python train.py --vocab_size=4554 --norm="rmsnorm" --init_std_qkv=0.0572 --init_std_down=0.0 --optimizer="adamw" --max_grad_norm=0.5 --warmup_steps=581 --decay_shape="linear"
MLP neurons of a small language model. Each row is named by its layer, matrix (gate and up: input weights) and neuron, and shows model dimensions 128-255. Each number is 500 + 25 x the weight over its row's rms, rounded and kept within 0 to 999. Numbers have three digits each. A neuron's up and down rows have the sign that makes its largest values positive.
A block is one neuron, or neurons of one layer that tend to fire together. After each block is what it responds to, as a language model described it from the Wikipedia text at the highest values.

L4.gate21:522476499496490485465491472489524498486460544550491470494481522441541494488506483508512504550516471515509486531536503508488510522459542477509495530478492522535480484490482487520424526543528542514471516551519505512497473491508534523491494455488519504511501462487451540513513513557474531485506519477536508471490509478488503500530522539542469506491479518491512527508538491485539513534476
L4.up21:467501530501474499470581471497533520518516465505501519481480458501463468483498493478506534473491507477482481510506521517482502481510503475519448500545491500491472499519478457499481499500527496483479497511489540476491539530493515509547502484493485549490539451517523481500520501485447442496436528541533509485486489532511544527524492489507488506489490515512520461493489436524510494497473
L4.gate131:523501542488509516506471516454517491495534492477457474487512501484490490534536455461515487511503508523512466490528479486484480483519497489498496531498494527496530490515520504505531488481534503492479522545490481474524479521518514549491477502507544515522548489422506460508497533469526526510526485534511479536478510470526503484486548477506491538525496503502436551547533459488502509494469
L4.up131:507523524482486508506514456513506499491503510527502492486503498528478486501517492490519472496522503533507505515513522507501482471539503511477452497481520494472485512521508520491425479520557550518485494518514503522536496470499500511532499498467534445463500512515512504511488523539478499482516529498498485528483549518525496455494486533538507517537467475486465517464512498518482500515453
L4.gate167:517469523524472506506503535473479485484492518496517508482502472497480512507501480537537488531559468526515500512517490499469501522484487506532477517498473498522480516511483516517487467473477525514493503503518523489527490530523541524507525511526549475477526522446571499493495523509473528491471491514475468459513535462455496546519496545490493483477513529450492494469487482490521525503487
L4.up167:499470474518482482521500442533493490449530497468539511492541542488501517496484469489473508482490516483551519523471482489502471524521512568507496516476542521504460542521442488474507516496452532507456539516503483472466490511495507519487455518467466500548511469465506531512484462526497454489523541531538509499486518523503508505516539507481545488503503497531509494509506555550501513545494
L4.gate204:505511468485503497481518466501529494477476497470455501495491507497529549502538508491511538512474493465496523487483481531458492514498541503509516541517530467491498492559507539470552471470527475506510503460541454526512485498536495464530472491530505493502520470556488472522508545545531501521520516525505518484467493519485506515508500482496501513507487491430472525517516481493514496491429
L4.up204:541496510540480501491527500503490506565475473500468502527526445494518517509481464490504507505496517503497488504437521493526513492498474530477455459491531505495604489485493492506556530512518536533497521475488490454492496502509477476484487529534498504513494521489499490481486544490474464543533477498533557532518528488503523494472480492485520497520538497522488496526514539513484507505497
L4.gate209:496481441535486496480494449535529510520510496485488532500435491501507460520508511497487508504530449501489475545498489507516525490503492492504485476448515513483508538495524495503528511481526533484535515518521519487488471555496457516537456487480542526512495519461504485478499570497496470509495519510518492486504502505503469492501507487514517518477501512502504519517472510496546488540567
L4.up209:473536495486491514485492488550490506475489523553462456478484454494527484513519475507459488512488500524515492516477467537525496521493509516497509482495533552454472528497477509504464526521484521495508462525468515490512480499519508482537479528503515505517481506510460482509492491529478511501531499503493537531461473567524495552558511500517495538505487498487479481532534474489498525502485
L4.gate503:538472514479520529537547477494516501478493471525499495498487511461448493569516486482535492526516556496541471566531480507530509448481496489500494500520518496519492493535557518476509474514521492529488511526554467503486447504484512496510448489545499494514505460470519518520515530519475508490470528521499495497505490489489483495476537530516516424537483499480476541467497485460536466506487
L4.up503:488531486469498543510447517459484485513470486494508551501513490483476483518519479503495496512508450435501506505535510528494488461521488464550486505488500502472463495534512461448525509559548498441485501512530468514488521501497533540491516542518534472518537473503530521528504522496498499532526549495530510469507492499505512498512488440511476509506486465523491508509488508484536457526484
L4.gate617:477485512476494485496477510457477527426472529456482470490518510493500485506500450476528507486549502503493500490533512469507479528481547537480504484505448528506504514458495511482467453468547524509421514517498476463505486515514504545500479492521507524535547541510481503503485488501504465495513497509551489473478543466468509471461492480555527463525502548486474489487534470470458492499515
L4.up617:511543515526484481508530516497513474520455506457514507473506537513512463475486527526496486482533514522503515535514538554500484529465500475535477452486454507559496508489485422460545518513504486479493506431498488523530517522542495540483531518527512494526532488491499479488484495511509502540476563480470506479452538483523471480473539559488474503473483513458477519493516504473539488549473
L4.gate646:510486511481461435502516529470506464490499484468503501472485538506502541490505500498493475514501512526510504485520454459528474439504475507508483529504523508493536443496497533467476456461520489485468528486525450485516484502488499515496502465545543479516523490475531495497514456513499547492466476500508458487492514493509525509542536512508476491483502522484452521468474496461524460515539
L4.up646:489518507506514503513492543496514491509494545543510502499534532489469506494521464535497505501484523517515486528510568484522466498515506499495475516504467491504534532496521494487541464476510462507505527515533476522500468482493453506541536492499494482528506495479547541504498470537499525493549556490478485454516525482505466515539528555521475517531493579486510503493486472494523501484480
Word-completing subword pieces

L4.gate12:501510486488541494507526488481495491495502456492547463480504462466508489514505486502522490528520470513542515486531468528513522510468546507479493521510516522510468509554537531484467486467505528532509504460461449486510518501497460497454498515502531576522536513435527511508489462511546501526477499495508529539459532531519520507474466479504551481499494511502453514521484471502484505481539
L4.up12:485501491520517458495488512487494493478505539491487488487488479488475475498477495498480465496519488505509506512523457530491524480493487455514533436559516511474531491498500520473475508513491519522493481479489542490497511533463494499469496486460495495516494466537492512495487525554534510498483518495508478487433527519518458524488505509552474515527502547505506517495514441493486500478514
L4.gate174:499485493511507542476464497442523496505537554500520466538528480518511461453514513506534490509505445509518513445467473494555454522498486467464473516487507507493524531486489492478525497445505511513484539515519554493483496528492470483496461536514515486530488521522478459490527553499454528494510508481572482556513486503480497496466514501538531498494517472521506512468486557525519519481536
L4.up174:494502531507522512517495498467482479508514495497493487481462482473483438449456531519494454506496501487446486487482480523515502509489478500519497505497476452492470526505502494499518477497513470495531537500522522480461487442461448487541512524486490514507503499532461503497538464480490533458486494476516479518516504520513534485488531474521502467482480488495513517470506483491529506521489
L4.gate192:493503478474489528461483442468473480491487455481513497469514462513496527478536521510516504487544493466518504511536516494469525547470484474526477451476489529462529514474518483552518521494480486496523490509505492516463474517454467477472480528518535504499512468491499489477502494523475495503498459513516502512492510492483513478516510502536510495519526497519448493466537463515479548526475
L4.up192:485509515479448496517546525486481500548549479508470479504499478493487498513462503523475463540537502494508491533497471509511506467500486506493475476505563470525518501507498526516484514514529477536474482564479536481510546489495527481485460498521499445457561500520474490496526525468515481502486467491526478537479484503520519468523481533519510443501515484541472496505506541517453491490501
L4.gate422:505510481518471506475511501491490472507483502515536474485529508472492505508502498535483463539489493472505510505520447541510480511500496466473501513502486494531465472529517529509476478494479499533448499505527504514512513553502524479476528506498495507475555496450491484494497521497491539437521505512522472524475556519493520528496498559516492485492493528508486532482498472530486516429481
L4.up422:464484522519534548483459477479501512462524504498491478478505516502531508515512548499517508469541494538524497516504513494483523522460472519471441531506486522524505543441526518460491528498449490456500528462511541492512511494495514504530473508479505531499515478528519510496510515506513475508544504539522486503500493533503533499515444512508526480492514527513510491482517536527515512504514
L4.gate423:499523473472518532500543511494493483502478530477480534523486456491486502543531485500503469496475467485484500504540513541579530527488561459512490466497537478517512466496474517522500511492550491518478469492474480483554510515522485502490493475503533494501529539484487533487505551481458478520511560461532528494486489543482508507455505513468542510500482498526515455517473538487470522485542
L4.up423:470450446474520560521547497492499453505533535505517497486453494538457480486474510502547482483460477475499490518523503517506456553501498482503498491527473497456511496492496477533496503480520513529491517550454541510457488458510477493521529460509540487511493442512507468467498505525485502548517517517526492495474488486522519521488475485507519430490512505516521510465483479470512535520532
L4.gate452:495488410494523505519483446502511505488496552498550514480492486480480471504530495528514518529512480438480473525502516508521487509513478513482497568474489521519466461492530479462456496484546456525501528501519491524510497513491536520496485498482517516501575505452505478506448554510495492490492480496500484492489494491507490539490487536507504455468450548488492500505502497518491479461484
L4.up452:513496488482501508505481466488533484513523485497521501493515535488492505501512503472529526454470485475534509480508511503470454472515494481500547459480445505510483540539496481494455483504532472497535477514454507490487496524504493519501447507487517538543522465462542528493467513551521513536517525535521490519501521519470481464478488521489527518507492569510498499465505517507491493459469
L4.gate465:455460497488530481501497456528466437525469527463530476504460474536476455502481498514551521536485462484489457477534501497530518543506500527427510493534511519504518471469543480525466497488502484486494501501495508503483506483477514531456486503486555493471510508503531534449486489486462500517507509533546491543497506535525526510469483517526452493451508514492530510482478497488497501518533
L4.up465:481492552475515492473469506480496536520505525463480503491516493483524461496467515469490502521500513481516478528501520496480510559500502533476464478560501488503503507460524438501469474498517491523531499505459519507505505515490496483503477554489508518503502441522526518487450526529482512529503498495475517549515527499487552482505541509486491514478515534497545490530509511482470526528525
L4.gate490:526490531401475508483492522487512452519492515484466525511488487542486517479450517502493492494510490461507527518550498506511508511507482473511505518554462469545526530472526494493515486512547478513479491499513508487486509514532475518487503453496494520520560514477503590465488472542513526523521484433510512487487494494455494458539520488490513503493448532500472489549477483556545500490498
L4.up490:529510514476512537495515483481547545501485519480545515496488502511477517457517488512490495506455480499503485511520525530558478484486490505477498520526463498517545484466525458509510505521497501511472464499511497504505504455512514486496507529480495529482497515499537503459438502527495478503525509488508505466496490486516542511534499513480537499503508522512492485522463521538536498511542
Abstract noun word-endings

L2.gate11:501526515475497493504475479474471506526521556511543463490501513517506493523466466492515528496487480515533493500525454473496552474463511518525434509534521444510500497508502492460473491504476449492495517493491484501489490489507493534481477493509496496484533459522513513500515529481491506461480520497512552510478534468477460496465512501529500503454506508510514465458482506550463524485497
L2.up11:515507509508500518453450492484504492477470505527501522492494508488527478449479488508500512531515474488489484504505491532511495508483537482502561457459509509474519487505501514548484494514493496475548512511521516518476501495537511510504495515493510502527541495486533516493517489503555510494448508512522499505531477523501490506469505533492480518507508496475497502463500504501520534474497
L2.gate207:497512467486479507475459483490472463534485507512498479494484500528500468500515506555512471485510501499475538463502488532523510498482500503509481461460516529511496510500503503493500479485491470425533503536521532515465478513477486523466505479495480495527478493488496464467510491492450491528542530471488508525487456483500458522473499489497488509469514497514488510540491498580518472454464
L2.up207:520509511491445484507475492504481488546516501515497494508455432498520471468474544483534477484497480510489499505478512526502522462512495487495454505493495514532487485504488488513499482488509479524496516481490536489494503517517505512465483507526478504502502519503461498523495497561497531473514490442491455518461522513436471458511444463490538471450524444502445513494509531544481509515509
L2.gate308:529521488491510487492504468474493482456495519499508452504464487508509501488485475490529505495475486475480485465526493493532545468478517461494505532442489480473520478530513542491502526497509524497469489507501501480528502493493511515550493479494507501505501505498528498509455490494482502466477504495532491494473560501527507503489523468519519517532517482523474514488504510538479513461526
L2.up308:530496499484508447495507497483512491513534496527477527485439505490505500511532523486498536490494512525528518570480477503477500513498454540488484493571540508530470502525496519533495482516533474495493512477459528512477500464481477474470552503497517511507468474498514523486529482524480484486497527507496485476524494543497528502544458502502492491494481516496529518539475480511506480499523
L2.gate476:472517526549505508466456472472510451451505477486514531514484468502463500441498463481551492494494525469518476529539440468495502533519483481534473520487531530493509469479469479498498512521480529519499505524520508513494505511508468508500493471499501492501528498490492481466510512527524487464490483497465483512544544511497490504515524519539511531518491514476506520498516536501538549534486
L2.up476:500527480489537477491484515503509494542517450481495530488511511466518497532489530496481479520502540461490483507515491547540473514512508537507481504534487515492457464516529516472458535481486483497484469518485514477521489472487481507490507511516490526477493488474521495485496541488502516493522562433514507537469521530492500464493504491504501492495476419532526524453445502507487499510501
L2.gate495:500507465468562547507470495511493478530500477517515484473485438479459478470492513491518506499478488513475470521501473519484532507497534489475522449474468520523518490517457460511497522507538479508541464511515507477500504486508504450470518503518517482509493489468506506479474484537522491496558505530486473509519521530484505473499495516513531475482490487525502520493472541494487505511479
L2.up495:508527485523492506492489505501542521519506496517499490485488471442414516508515522500501485468525525473502524509494487523504516509489517548472502494509460483443493509497515462485543558469523507542531542476496480493519526493513453479491480504546461495574518489468484492553527488512475498517505468514501497445473514509520507458477469505494502455465484533510481489481506487491487504502514
L2.gate542:515476477526501515498493529491466507501474543527511499492533506489453466523485471477470482519485521501533526492525470546488524506516546476509527498469453535455470494515465486498467490497444494493480553498497515545487474495484488486503466501494488481515489497516493488511503499511502499518523483519483496493470543511463484484494481502490495518556551535491461497505469527503509501501525
L2.up542:493505500510486455486495500518474546510482484530517534465532498501491532564468447520510522476435523505501483500490558519528484504511500511486483526477518510500532501488525495425513517465500491489467500518537542507489498506455457479510502484495523491517486490484484487451499531463481476556522529512489505519514518483532479506535523487497490507493526543474487469499512512526465513519478
L2.gate599:477518481459497550532479507472484468498503510466493455450514520499453461499495441440530480515502526547537505527551465505461532497521497481502487502456514535498512429515514513516541547486520537555499505467525512506509487492507502445504497480489518527490498487499494474510524486483455511526479524499495517516479547496509502501461509436509536505487469527506502493451544532542470512526494
L2.up599:478482518516480507519480508492532493534483480500537558470495538470475502511485567524533491493456506513501505482506456503496573537513473510450519487472507461469490494545510486513499571551501480491552519530516506473522493536525483508492473469472482508519507461476541481486545476514523516466485526476509476495514538514486496478486495519484519484440477506542470504491501501539491441517502
L2.gate641:499491527494513505541510474506490467502475516517529494481516472459516477504552482496526544523488505452489477525538525474513452535463478515470501506477505480465500492491483493494492502502498484521464530532495492481474493510522497465480479514515518496468525487470455510485512476483456460464465487494535487538520507525511531462484496560486481487460473526533451516523494499508490503500547
L2.up641:512507497474461532511504501510477476518490477487517494499497513465478500459539513512503506492512507492565483452526481514495452514519471470493484512499451459499501512451493476520511508505489461531517508501505489502541480492487494477517480505510534504508496524464491498470509508513487477533519492459538501505542547506554506469455482494499502480501538529515535512470488526508497474495505
Word-ending suffix pieces

L5.gate405:520469505495494497493445491466517470472460547468511463503476508525490478541454500486506458483530516517518534483498471523455516494489518513449499482436510488494521519528513459500479522519496506474457450542498511452475497510512499503516479488524497468523532508461521501507550512487533512462472459499568499495502529494527470521478497528498495495532474494458471511508540504498531488496443
L5.up405:495485535493501519519493494461461518557547518489522500537465505528511505503478497497545469435496493505453488479531496532495516491443543488480499498480517499522498509463507501491490476477498468531557515508472498522493478533543525515498470541477512483484508490519487517453475483470485483502481505526493474491516514501465490510507507505526474514558498482507485522491534467478474524558462
Section-heading completion

L5.gate633:506489491496477447496518537513497482550485514494505511493486528473502445489472495525547482520511500533518510559505508550536510510490493497484497487492441495534463479487470573525486493468479543506477531506494521457516476507521486477488501501541516534537537491497527469468482521468483543542526531463548481499519525504478480491468498530511512521427482484458532512520493469446483499492516
L5.up633:506477470528562497462493502510449498522510517496503513498512503496548480536477488502514491527498512452517501465492501466525549498477493480530503474495496452457473493480475516490510513475480505500508503531480509509504511525495482492482494490522529501532480487482502484501466518499443532542452507470503476502526499506494469495454501498519496482477497522469469490453524484488474513458506
Word-completing suffix pieces

L5.gate623:491438442446478492492519501483498484461508575514484508497558492516485466487510476480575516546528488484511517492523529517498485504508479510479495529483502513503501535491489524516479512509504526514511538517492538521499477515496458494465489469514517543529514474498474487517456474522511470514543514513489474483525504484492487502501444510534547495496502523472486518530518518487447496509491
L5.up623:508485549519525539471463539499514455507524520506517509471539494530498465512484489471500501506518518495507476535495536467529509504513471520510509489486545462451494510489497511491498544512518494523518506478517452503512513500489509498519510517461501531471485480486493516503473466493495474502500536526438503448536479490505552512479500503483495458485492525446509511508502466501520522493511
Biographical "born" and year digits

L2.gate42:529506478487514483541494464489506496467492570485468487517525489533531538532478518473490513524533523475499485490481473477462471557540497494509500455496530508510501471461484521471513488481535518498476468481499477454527510526504500525496504504489463542521523509450530504517524520490512487467532487493485529496511456501487480535462458486525490512484473450520467532485551494515538536441469
L2.up42:511489523509492521524493456458501494467534520476495462528541531525504510548470522482487504512582579470478501490500476469454501553550496507498505417486516522558504484477494536502508458485532527491476470488525506508507495535524498519500483496490496552497518507459515504540536528520512498490501481483481532485513445513476506518448501506520493486529493467525466524484525500545523512427453
L2.gate46:496506533527508463474426452522436487506470462498516547504505508506531488526546497506490508500431505463480471503506509511518512494473494524491470529525499519504504474516517497509515513524510515448507508510508522486497476495475532479467466516508515532479516509471539513509510534442513503504460535523489531531514497480504534479479555473478464503478497467469494504500578460484517520520456
L2.up46:425529488491456522466486489524503521519502494502493485526483524493529478492489504457438468508514488491520436514477522507532499453492495511554460457489495517517515485489497510471451500488516510475472499495478516510513488512480536455493509502511481519515501489484528465491488448493483486459533492515482495507497520513480483522479490486464464527538478450550503482452506504524503504472566
L2.gate113:549544504526474479498518499498503498499469514518519529493488479550502511476551461503542447516523492490521460485500505457527471518480549511465467509527513563488532509508520487514484483504468519510506537524492519499485500503484516472495468481509481574523555465515497483466521476500485479497516497499518528506470492478497544522523525500573538519542488515521508482493491499515509525486473
L2.up113:526524517544513460526512493482507519546477477508529486499514519537526509516463495544529463538560514507510502521459493464536480504508542500462498462519502537482518433482525472500516496502467553505479494527457485498526549472505480459506495532518472525509509511512483491478528459485489508475496522497509502543507463556472521518524535481537455501520473521504502443500495524519516497481516
L2.gate242:490480456506502476489441483512520482481533535509495487481479485533474497526525489549487463517503485502438481514484476530521535518499478507465497501552429518509474467450453454514505528508527457451501519471531505514498506502492504487496498484506533483468505541502525520481509509515513505494492509470493495528490521519497466506480498466495498505516523482476470495500490469512540487482482
L2.up242:561484490484482536486466533517529534518527502505478507446498517482560515496487461535495570469543495488472500501495455528511488527500481528494520439514482502498501478455473487510515502509466522474525492522490429515511483464497519496477503469498482485482510492493502497494478497544511521506526515527483507475481539531498453493461492478500518485505479514534524488484497504470496514517496
L2.gate274:541455458489516539499479471479508510520497477466465479504434499524558485507493489464514474541489504507481472467523474508494476505499495496481453495551514519518495468484522507504515537498499485513489494490494477558549468508489475503477545481513513512517517479445513467470501503482504477521507480495533545544481505507462478539503505515497548472507510492546466522522503475522533472469490
L2.up274:513473486479517505511472518526473480505500482512479494503500497517503485511469501497510452509468487523498479501490477457516462512442441505503441481509442477465510438460496474520493507501503512474541522499512493536512504501522522481504518496496429501486494478437535546514526502467494543528517512525568529455485499520476515479466484464505509512508501476500463499495496470520530474465456
L2.gate314:524504440497475503495478490496524515489532503496490473456479484481492516498518481437486458528552451490504492487545489490534494469503508484499530510533521518484517513507511518441516522488541489512497489513529486486562470500478503530495504478469507548507478506498543489445484502459490497514535446544504531509509504466506487477505535484521522510509532460511511535491494506467479512454492
L2.up314:511523509528500474486533490483515508523468490519483507535490517511541489507516515483514470491520513531487503499514474512494546520505505530490488499519475518526538466493484498496473489470509490520534498508493531478541477483538528516499527486531492471520460528503465506473472515486487531490488498509478479523524465523492542508540534491507465478496474524520488518479510486448532500498488
L2.gate558:550492487481465493496469496523494493460491513462490491463512489495508505499477483502507485512511517519458458492522492489508446532514517481509494466528526527490481488517522526441476494502543518506473507495521497470519461486481502500501534488494512556480485477521492502476519512465484503529508506520475498499502472475464540464496544453523485510492478481509485499494464447499511508488500
L2.up558:490489471494549534499485478529507477525490510518538506477479495476503512489503538513496497513483544529488487495505495502496553489510472475463483480557481501505539461466485467526560504514516484491506504532503477559507503453502490535489467530486474484463542523491515488512478510455475503486506513482498562496543533480491487514485534490439494517507527525564492508511557513489531498510488
L2.gate725:445452541471484516513508500522514512493531511478490500517486486539541476485529517498511493489547485517530521498495480487501476482488448516504495479525528539499487490459463503494488476523545482514461466494510507514529508496471489480504486476494512499504519488505474498485548476521480525479494530504461461533452472482504500483506512470510494503500508514509511498506507516495549565526465
L2.up725:494497483554520484448475453497500486446457532506486485515497504510453483521472497560501420464481509534478498493541483475509531493481501495536445475495495546458474495499505546499465529494509516514485515496522479509491505501535544491550498509532494560476510553498520536515490463478503499492498518526512489435483521476505469491513524486493519487529514499504535556482491497503484496499487
Article lead-in break